{"vocab_size": 50257, "parallel_block": true, "init": "normal"}
MLP neurons of a small language model. Each row is named by its layer, matrix (up: input weights) and neuron, and shows model dimensions 170-340. Each number is 128 + 24 x the weight over its row's rms, rounded and kept within 0 to 255. Numbers have three digits each.
A block is one neuron, or neurons of one layer that tend to fire together. After each block is what it responds to, as a language model described it from the Wikipedia text at the highest values.

L4.up280:140131125130107098142130183106112142152102176110103125150140100118121093124134156139117142190125077146141133129143121132111149149171113109150126111137129103111108117077123136127134071171120138108086125103138140117131114134146096130151132108128151117156121072142160089145149159133137157146101087142119144152123119130102113115161117117146152141156127117131110102095160131140138106135100124141120107099155141143105131179110122116141167143148165071126111093107138132135165141161092128132129132141094146089105166104160
L4.up452:158100136104169093132131132070113144140109126123128112090104111133124119093133144081114154132144158161132092180140145132145117105061100094169141129114138134119132128130131115141108134153117117089110135115146130113149131112144126110154124140110106144156148138159144143095169117088124133115091123104145145158135126163179151095106118133105108105104117139114092157142106135146134155142112116160114107102145121146175154132101181170155142159095102095120137180147146120079130122122112096169141135126123170134145140130134
L4.up747:124091121163149108133161120102157154123146166182133079147137110144101114086139147100087122153132127111132155136131102116085133145105132122149097129110134130108105149096130074113152136141123167150122166109142111135140193122122128111129133139109131120113126110143154129132148121135125123108137131114125141141136129161115143128145118114124109118128179136132158135134143146168138130135101094136153093137151132122147086161114129100120144155109131109126095179126132161131141180146122133143138126122136062093127130099144
L4.up1303:138073126159110106108118127146138150142125159129143128114105116131133121099138135123120138117116096141141117142103122086164117143092138129179110115141098131084141148145136106124123101105104148143135089117144097082124138149147140125138104147086144141132127131113106158126150127094111168126109106129145173159138148153103173152153134144226117176107111124083062175148142162129150142152127099145102134120121126142130151145105117146114078093173107088176112140149194139124157088160107124124099110151105127134146157137109
L4.up1629:138130127147115071110122150099180159199113154116148110125102105151085095119156126151136118124145118123126098100128129156163139131109123101139121095121112164132129155106175144096119080128140090104149144140146148082182125103157140125102138089112108096126144134142120127121159124100120128108110083136107112137109085130101106118147118129119118144122126111151073142107158135149167140182067163140130126095115117128142118159114113134154095169139118109138113144148149170141108142127092134119185133105103136142114185144144
L4.up2741:148134103147153113127105142086132159068105145133160116116126117105119109095128119157105145118127127146119085119114133115173118129114124117139134145146116147133157139108094116142114130130153140125135132132153110127165174090130135123128126109107163130147129118170131104158126087094138133113151111104104123137106128131120140120133139160121123132118158132105051138123137156123121165147149148137147157149137151133111111136136136157135109136133113067100153158136106166100171130131095115123124094164117136150111174126114
L4.up2951:134097086174129107088106141096125134120140097139163123121131091124145121113152125114130143153122145183158106124111134138119098050099114125154149147099096161125119170138090120131134156125121115130138146162093118072183116129120153140153157083128126144154125132159135140133179126133158142124138140144088131124136144115102134133137114113118133129127115125122106178119120137119112182145151141176113068159103132143126114129143152162156139121142131085137086107153138149118175143100161122141085086121105141136148127096141
L4.up4048:120056124128156106127101166097123121163173126097160129134154073107165084088145128091077092157142158088144138092104099124168127089104117130135125133120090163089090170127142103115150153139139112114126129100120173115125156158145108131095149091098110161140148133148146128120179131099163108132096120154138169139131156129145146151141161153101085138091087125135122144170160131144153179116126147144130127156137121104100161106155145134138130140113145086126135129171135154141144120141164143165098091111132155132152150158141
Coordinator after noun phrase. Mainly and (also or, commas, which) right after a noun phrase, joining it to a parallel item, e.g. textures and vocals, defects or vulnerabilities.

L2.up1:129126103141130128104100104116102150139135116136165103074154071136113130146135109103139096096113130138138149146086109110137109135103167149152130128123104141173142116130130170107157094087147127105117112131136134140170162125106152127108102139116138074098126160109110111158154165147161115194104131132134157135142100164105171131156115090147137106147148099165120130175101136151122131128141128110154129092109098106103124127128160128162121168119144129129099110130098123113124107131148153166105075106138125147149129086136
L2.up555:127109109127147073103159129094141176116134172133137101112134136120108111123121168104141084136108103116130121088102089126150116118158110132154128130130120154110134096145139051155175121126134131125108140124153113171152182136133133128129102086119113147098120118119110151171140099147133133100154139119162153097145160112133113125152140130138077073133145109143093153116136176180138146123091120153117137133116117118115093124134083149120091138101119107098121133147151112107129117107110131160120121138088138143131158133141
L2.up608:118079071180166122161151130106139154157152153121120133114134138134124109111107146114136111151173124113128081107113158155124128146116120136173110102139166168151125099136143098120129123114113124126095163146162114124130127168139147162090143113154066134119100127076145104142148128148147130144152132119143166122147088149145116145123119100127112130151167104078145120122126085112117145145135163132145110135114096120134141176143171172091157119151160121126118120127141117115105163117169144119149074135092107106151162122089
L2.up1087:142127094160108136107159098107097108143147126119160126109134103133134094133129119156111149126170141120100132091114063102167111132084116126116120112142127121154102134160108182100167111112141122131145146156138142130115125136096104151073102137133125128114127143145138171154117127124201159195126088120115123104136128155118127143190140127116143140134136098125089128154135119140116134171104140131109149121128076129161124173140097133155153117111121109144135141100119159103144127134181153191128090137097138137157159107120
L2.up1911:104135099137128123156105117077160099089161136171115152112127131186133121104119128132155085137144088125112135121146109130150127103138129107111135107185121116143172100125182152121133136120162124133120117081135136116159114146120113161126162134099139161133122099122130109133147119132126099141117133137093177160194090170149143125106127118130158113142179120068108114137193102079132143144114118189131116130155112155104122156142209107132143095147139113130182128106162147126117154154135160137090103109113115094104151144118
L2.up2902:131130089150145081126148101124140100130113149149127111113146096151157101104098142131156088113155087109132144125120109176146139111115137124143137108110114128108149130113116116166100173142124100114087127162094138095139142127139107118134160099088114144129100093183118105167148149125163106119151141107146160147151139132141063094157114097119093110145171128121131136128138089128080113173121115169162121124135110155155162132126152153131137167148172124106143162118141120141112141101142142140088137117125101119118131110134
L2.up2948:150133144140107155102114155110144129116171129110137156139141079127134091118128124135124183171170095088102091077142117112131069078132127106109128159136130132140139119108165153162161133098128163151120121137124102085096138119126087092107136117096116170163166079110109157110136117140144151125133112135110120105145130140155146093161087120141123153124108089131094103109139153129095155179124098131120149130127168153158121085132136121148141141120097120133105103116095129103123108107140112140140095157131132115150140141156
L2.up3133:142140112128126125105120122088143146113146164158134123115145117144146087087137121106106088157131108150118140124081128160147149117129130122130130072144154151116134123098148114115124113102107137133109172102109069104121131135092122088108164101132131127115106162154147129146166128151126126134138118151109184141158120171106120142110174113132127142158169118121137143142171103132158127143142160168132063137117103132145169123148211152125177133177169144137133135129126096103110119143155111098116081133098120122112156112116
Numbers in data tables. Number tokens within structured data such as coordinate minutes/seconds (120°24′), game scores (W 24–21), set scores, and dates in tables or infoboxes.

L4.up162:120151164157120109147120127110146149155196160099137113133151092148125152125155109131125110136108117152132150144130128124124139106084155145147067102119179137143134159118156142135111105136110160096138100147134133114119111130150099118119122079099076119136107168120125104132149125144118112148119114137142112139120168106126091141157157139120148107125146174162047157139087138136123212076136099144110108121126142110109093160138130159132131160161123134165129106145119129125147123141146148117139113099109160165140137100147
L4.up1326:130115140114142092125144110132137090120133166091134109188136100133181109116105125106138138147122146105133119126129075142096122122108126125175135127073120131084158140103132110082168052098121142179116120136154135148144131135092109083129171097097168123131087158154121070129138157122126131115167132120136125152118161122161104124139177143124117123129130130110086163163166120110130140121105127124108110102070125195135112138128141139104111158109150131101112138139122176125144122166150103153164065096136124107134119100107
L4.up1751:139068143127132109140124163081113128112146119144116114172123109114121094107153166096145127128158093151122069088146158115145158149099111192165085126092127139105153134095126114113128104163146127107133108142170134140118123100160086119122149136153118111103123105140114105107147090119167175121130116151119125156153170116150138124141115140103097114120119113143094149119159136138135119121110142111098106102146160137114111121151089140130129182153133147060127163146106139094150167175098125136139128096144083139119153149114
L4.up2702:130128151097080102159119125106139117135164129121107136127108131121124098093118139150129115152140128148130113135144114145100131119134157145166110091100137127084099156171170112097130101108146140115094127144141103108130089098131144135113189123123098105157122141109183094158136146136142093121101145128110124106129154172111105077128087131133108116130115097108106150141114152157117124150126138137108130099135128105154104128142157147116109141095142119094143109138119115154128142139139153125151116113129104129126143107112
L4.up2943:128085140155139127121141185084103102112105116144138096116121109133136131157156143125075158134162130100117100132116115110156072133114132145149127071107115105096129142174102152121104125102136145111126093147201168091086152120100108096128152135111129145127161180110111112152086137157136128127112137165144142125136139151156151123188139156140073140135122096112076118181134119105140100081121123123090128135085123097125114104191176154136123096108151145121116138128142135144120133129145131143160092171145150140113155129125
L4.up3386:165085087146154121145175144097114123106167107160161111173129135134127157071140154122180092135100154126145142118120131101137153138144100132142106138113133108068126139145130100104095124132113149109060142140122104102147109107143098101121166118128122118091128149120117083135124141138134113124124169139125151117122098120143116097120131135147141130137095082081126162129134143131142108112096149118121141161138130116150108099123132149146150153099103111086124160174138122119134143171125116128112112114124100109110164168123
L4.up3678:141143124132107113126150123145092112146138170114085108117092085162130154130156154152095105126130095150146107138127118134109133107163152109137102111128147109120140177145149098113131114128143165147110140151143126112113117117123133091103151095111146087154130128096174144146155164098151088147107115119088172137112128107158132125157136119134125137118133122074120140155164131169103143137135143105099108118104103110120127093134165143109135151138153114111117124126135120105107114139118107117116114157120062101108135114134
L4.up3925:161102134133082149151145132120123108139142108124171130128133111112181132129155132087121134132157112143142169134144090113141124106093128126148146116106115126102111166141160118077190125129162120113143150130115126126115070127114062163088158107124090097114150168133116083187142149136146144133142114169124164153109148128122126152145116133138133103134155116123078139131141135096138199129118137124104154082170146086118145086120120120129113109164150162094100097165170094148142182158145168105132128086134132122103114096125
Year ranges and year prefixes. The connecting word in year spans such as from 1981 to 1987 or between 1968 and 1992, and century prefix pieces of years like 201, 199, 191.

L2.up117:153150087102152130131160146135086129100130176120142140136133096158089113095154161141083155139133135121127138139137104155142129136130112134174135138083139118122095138102123129134147139120116112149149141136134093122148119113149095131136119139126169095093142116167148110145117143145130116190140129167141161120152154097122101104123137113135097103109139105102106145133139164063113188178129108136161149162146126076132130143179081125156094132124128107108140149179117137132147130189126136126118098110144143115112109085142
L2.up805:120144136128125135113151120083119117151209180141133109131142095171136104060178176140089113089099085122127116093149126162114131123134112142165103133119137114123126129080106147161149153127129101139118142136144095120104144144121113092127084091142158135123131138154089084160103140113111108111122092186136135144132150143132116129161109158166091128123141128113108101132189135089153125125095179156131146127112123150128100070143131118135108184142106160070119137158112145114182143136130140112117099169119132152111121110097
L2.up1548:101096092140096080144162148096120152158161184135142125145142106117103100120120137120101114150108138091144131105126172149106092103142166114098105095146119179161109109106109118103134131122126152131117138140161162118160143128149116106130124093129124117116146127084107156160153128138115090114125122175087129105128110156130155157123132137162084134116093117141130118134104126092110121117124143135105137152132119184148142113148160138121159144060161093108159099142117200098167104161139139181128107164142166161115126124092
L2.up2002:154093124109147120110157134105111121161106149103124141140125092096092108121150125108104147156127117098150107126140104131095111131147156122162123123106137135113101189125140107151142130128178133137137112109162142113130135131146124106158129111124155130121122106138124104165154172106114112161087114114122166112120107113130114117112131125123111148083118103126090138128162127104114168138083175137119145160094145161156095123115116191094108155145132116107123143146166115093127128157172122104139118136149124129117116105089
L2.up2145:157093134143128120135122165132122210120128140115093156146130107175111124128143140128142123149128126137137135117089160142120106123140142166136134139115107150155140155111123106119144123113114129185114134104128093110186136126123117139101100075133128144148083151142104130087149159132124115150141123153091187127141126143135130152141138104109080177086132111144037145146143147072142126115110082103135114130118173088097118126103098156086092125162126178088097109122125101133142147135149126108151132110130151094136161115106
L2.up2966:159115100114169106130132161105122115147081129153121151128107120127081082105178156138124144145099152134147070100148129155119135128114099147164097126101114171089082167103142168119137175128136136131123114115156121086145125081166144110111098145142152092125145116133134135149123141107122135139124109138108154157149124118107115135133122143137124138110156105131110135105166119092148139136066152119136136169106142148169170101122106139144120117131119145100125142155128124088166116166108150153133089144092139131111106102089
L2.up2994:141114133176116098118151138112134139086132158125123106128148113130131089099125147102144114103131155083135147140150132148150123138117102125117119148111098155144143127100140126093127136137107091167113097165136178103108140101119096074127127097114158143128136132165139109158123055126112118150128118138087130161133115118091130144157148122096065116097159101132103142084129125102067167107043135134118093176108145162157182126125125167068121129113130107089103170124093105121118140116107108131134094133117134142153132085059
L2.up3124:166115102148149094145152117114094155134116127104128150132154119113120079133141081099137147107135120130136115113129171139130109137111107090149107133145098177111153187145142098083150123128124151151125137102136111115093173095124113132125119130159127147110130109148146134143127111123104131171124164145117124133140103145149130157105119180089127097098170094138088141122134143122085176152118140143099135180127162154164152109153148098134127118090093114108135109120135116137139107181134129133153119174120153111143095128103
Clause-opening connectives. Words opening a new clause right after a verb or comma: "that" after believed/said/noted, or "initially", "usually", "but", "when".

L5.up1768:122115132131175123122177157132119138153154131106163143145163111107143105097088121141139134137132091158168155106123115102105103116124127113123136105132133154108135147169091138114128141157117119101090112125155131119172144135140126084147184167102150147130097115134143095114132144139116126098147119159141138133133128093189152165179123121112132137134121097123126130077134105095094108106146142127116102097099158131126122113143150156137159126119104142103140126115140150110143164133122126120148133081168119133137124156139
Dates and year spans. Tokens in date and time-span expressions that come right before a number, such as to in "from 1945 to 1948", the comma in "November 25, 2003", "In 200…", month names and table separators.

L4.up229:119118135143100121129140097087171111127128166112149098126095092147159142130094136114105128155137134103114158135124097164161091140101106152150121111116140125130151108107102157119100077132099119132119108125099065112130157124144107116145139131111131129130138117138137147134148107124143094118126133136108166136156146096107107104095136113104117121149161148136131144108166135102093172104146135130088064104140101131143137114128117195148103112169165136115157114104104143112111108141129145101116130112123090094135143096128
L4.up300:137153126099123118138100149135109111146112173117130120106122142111155106114157108138150137187133100143136067140138142155172090109147145128153150125140100123133111106112148169124144099063074152148123110094158122093097155138135127140101105137120116146144127092127123121107134139166102114127123127092109181136138115130107147151141112137118102141130158090103157148103154137114135106107125113154117153128107107189117146096113180134136163109080145141140134155157142155158076143151161081142118103132123082149131104127119
L4.up693:141172124168124105147163104105137095101195123147128100140108139136158126108127151138092117112129095162116135114121130083157102076141110117156122141127081135121121119114188154153145126124166081127155134134129125147119140133095143127102094127110115124120121167151099120126148132142150138167142093125144100126146142178142149116167154079146167097102138130090135139120188075111128131131095149157151191127136116115111115142115140100149137096100133121125112157133128096121104146122126125091149099136124121109105116122076
L4.up1962:112129098111123136167111121113118170129118163105141128147129161142147139131107165137154110104126119110119133096154120159117116065152122102130130115115123121162179082115103104127140137138095056128119109173118116148127148126140128087169139130126140172163132133119147110130116087144115061120122139145155149171170156127141133071088149150123119131122136130174075133103142122113117154088119157183129115104133118137116111137113185164126148118135130121162157134154133139102121154116139141085165118123092107159123152145095
L4.up2063:124131140138187086133136114106136134117126119088119124122150160130155164114130126110113147099128097157139126113104121143131140047154108076148130130123104150097152136110112131146184119106093111095126109140111124125115151155157120112114144141106125164132116092107109148099135120117131111131134113159146164172134146114168127108119075104134156154120159084111133108126169066108133127145150113132132125120119108122120152122119147162130098115183160128129125126174143184133132136133123121111119124092107068115113123155124
L4.up2488:140165129114148143087105081140145118106131151138131141168082101125172158131129158101144143135120119141094112130121115103117126050134143156117088127136132106138126153108139160146116140075135133148114111119109097109078117128100123111166117156113127158119141126134068090083122083141118141143120136148111122143202142125105161118135121126130112106138142129116118141109148150122168150149119087146117099110121120158143141100145123143128127088158145131132100127133124118089103118131120056139090100129132122117152129138110
L4.up2937:123187166149143073105154109142111136172109131151114143138099124139154111138147126143092106168142096133094134127117138108163095090109156133152130055110134109129146143143132117141161098134126099157118127138114122099097153085123116126141146145109108138149146088116144131132121171110117147145124077144145187108137166145155142111151102116120117132104144099135148148133138118125158133174095178123109149102101117169140110131144126108065111125142123121100138109162135141116102148129136123133147099122089097111130148132120
L4.up3075:125137111155147130129147125161103121118136175109153143175116092187154135121133127133149105092114124159111126140122138119148138077153113148154131113147109134119129072130130126144140099147116118141075112109149160125118159131181114076163143167110124129152173144106131140153078116100109093152115120138122129144145109094134108084104110100143119141133109127106127119130174095120115153088112138144113132102130125176131092156151106162112149099153128142139136121129126168122176108163145099122142104138127085154084132085090
Mid-token in infobox data. Middle or final pieces of multi-token numbers and names in infobox and table fields, e.g. GNIS/NCES ID digits, game scores, coordinate decimals, surname pieces.

L2.up682:157122149147158118136117148104109112087150111192155111112130127138133100135129172122116088110116159143149114127136118117116099141086141108179102162142118132144131127159140139092158132106157098128123102122148116115114103062151149124104171131153153114117153130142107087108142156149146116160133156173111141127176109169147150107142133092148096143124162122123120142118192167139147098161155126121122144115129136122117119136109116126118133119110127140065127124140145138098131179138132158130140089105131125135105144101106
L2.up1492:091150101110154106136129091092132097129140137173175103108124176114091110132131191138107120091123123163122154128130160126084118102150118130132104125147106159144134111170173133135119107141170097146134128131148121129139124178115127132117110128135146114137109106113121103098146127105144103141154079146107129130128109140097122126116118122128091097157099118104097134134144155094106127146118115166158137126135155134139110135115112180146107098101101156111163087160145122146126125181146096144136061150155122136087082095112
L2.up1739:113095166119120136136162143089114095108123170132115116117185161113114132101139118086106109119137162112125117105143144170079135120122132128131153103160139130126128182152115123133144100094162130104140125136152175125143130144153120114096167098160146121121117156097109087098147117120140107106138159146114157106144145176161133114163148101145099129141106101085119148119149129113129118144091153137094151088126107177152121121131142123134117154139113119116157099150147151144112142151153144107172104123142172116132166137086
L2.up1900:128098134150131104136190152152137107153116196166095149153171139137104150111126165120093155179156176081123139105096124179107093148134142110143144157110169120143148155134099111147167175133139144139067164095107107119155130145158089116113110046126078146118124123132125115135115144148101116113154102127128160121109156115136128102141092128106119179118144117137134132134131171131125122165148117113123146115156150149142132147130099128119143126089127093091135116110142126138161159166146146165165117127112186103126171123118
L2.up2521:113114120136127106149133119097121138130147138119102166138143122122103096110122113131124128170183177119141104079112102152135090103121135142112134125146114134151109141130125101158139172131132116100132122167117124143129112099174099145114162096128104152123115101136103136103178084137169143139151123142140109128139132120149161140105090120150087135112095084108126149113173134106154128154095111154191155126115134134143108123120147170125146124098138167124093179140127139133151173133142150130160115106123168076135130123102
L2.up2602:097167155142130089101153109130095150118113176139162135165123142143104107149132126094142137169096130097137154137099127153105130124132150131086153159132085122107135108166117136138175118115100105116126163118118153118153142142195142121106126083139158121107109137146104132114169166119103145131162095119127109134156170144138098120153114132132101157114099081104149155127161151139124117125150117138096134080096134161158161093157130149109111173139134147107142143131108106162149102108134096143135120164142130133104130125124
L2.up3120:160111115114144117163145138102074112047135123144136151138139120119089118106148174088106131132127148121153097132105095110096141143089103149125112134150136128124122120174119120098135142137123138093106168133164094099153124063130087098124123140141152085133146177144103091106151130146191086126148123139121150133139138132147132137149133103132130079147161102080105113124137164098118160151120127140176109150102085136104110153144094101108141096071117131111129135141125146126114151151122154127100136117135160138110120144146
L2.up3199:144109099116097093132116142088112151112138151119110148113136103134147087160134119094099120133105150150104123107121128147145113121128141186148116084160138178143157101109158143127154124146127075121098137119144130153105151123158073150115117084093151128159128147125144108128142108143121139126144101168137178132133147128124117127152134144140072126141106096146122114173164162085150161110162101140117058109124163103126160115129104145104136124149117151081145063115087172084161119145131146130130126148112167172097144126122
Year first three digits. The leading three-digit piece of a four-digit year (201, 199, 195) after a space, parenthesis or dash in dates, e.g. "In 2010", "(1928–2014)".

L5.up3555:107098084112157137134147144143093124124133103150122133172103131135145145140142120143134137113120141123135096151144134148153135124124147150124093081152114171152164101129131120151141169096122106130101148106170129082140144165154112142119101103108127155100082110144108157190084095128120124187166135139118155108162133113127100120101125131144109170109138108099125137144139082156141151160114137129129151094101118126114125128130134137077150128132176181141131087092175158132121165103131086108167132107151146127130119105091
Continuation after numeric facts. Tokens right after or inside numbers and dates in biographical and geographic facts, such as "at" after population counts, digits of birth years and coordinates, and "seven" in "youngest of seven".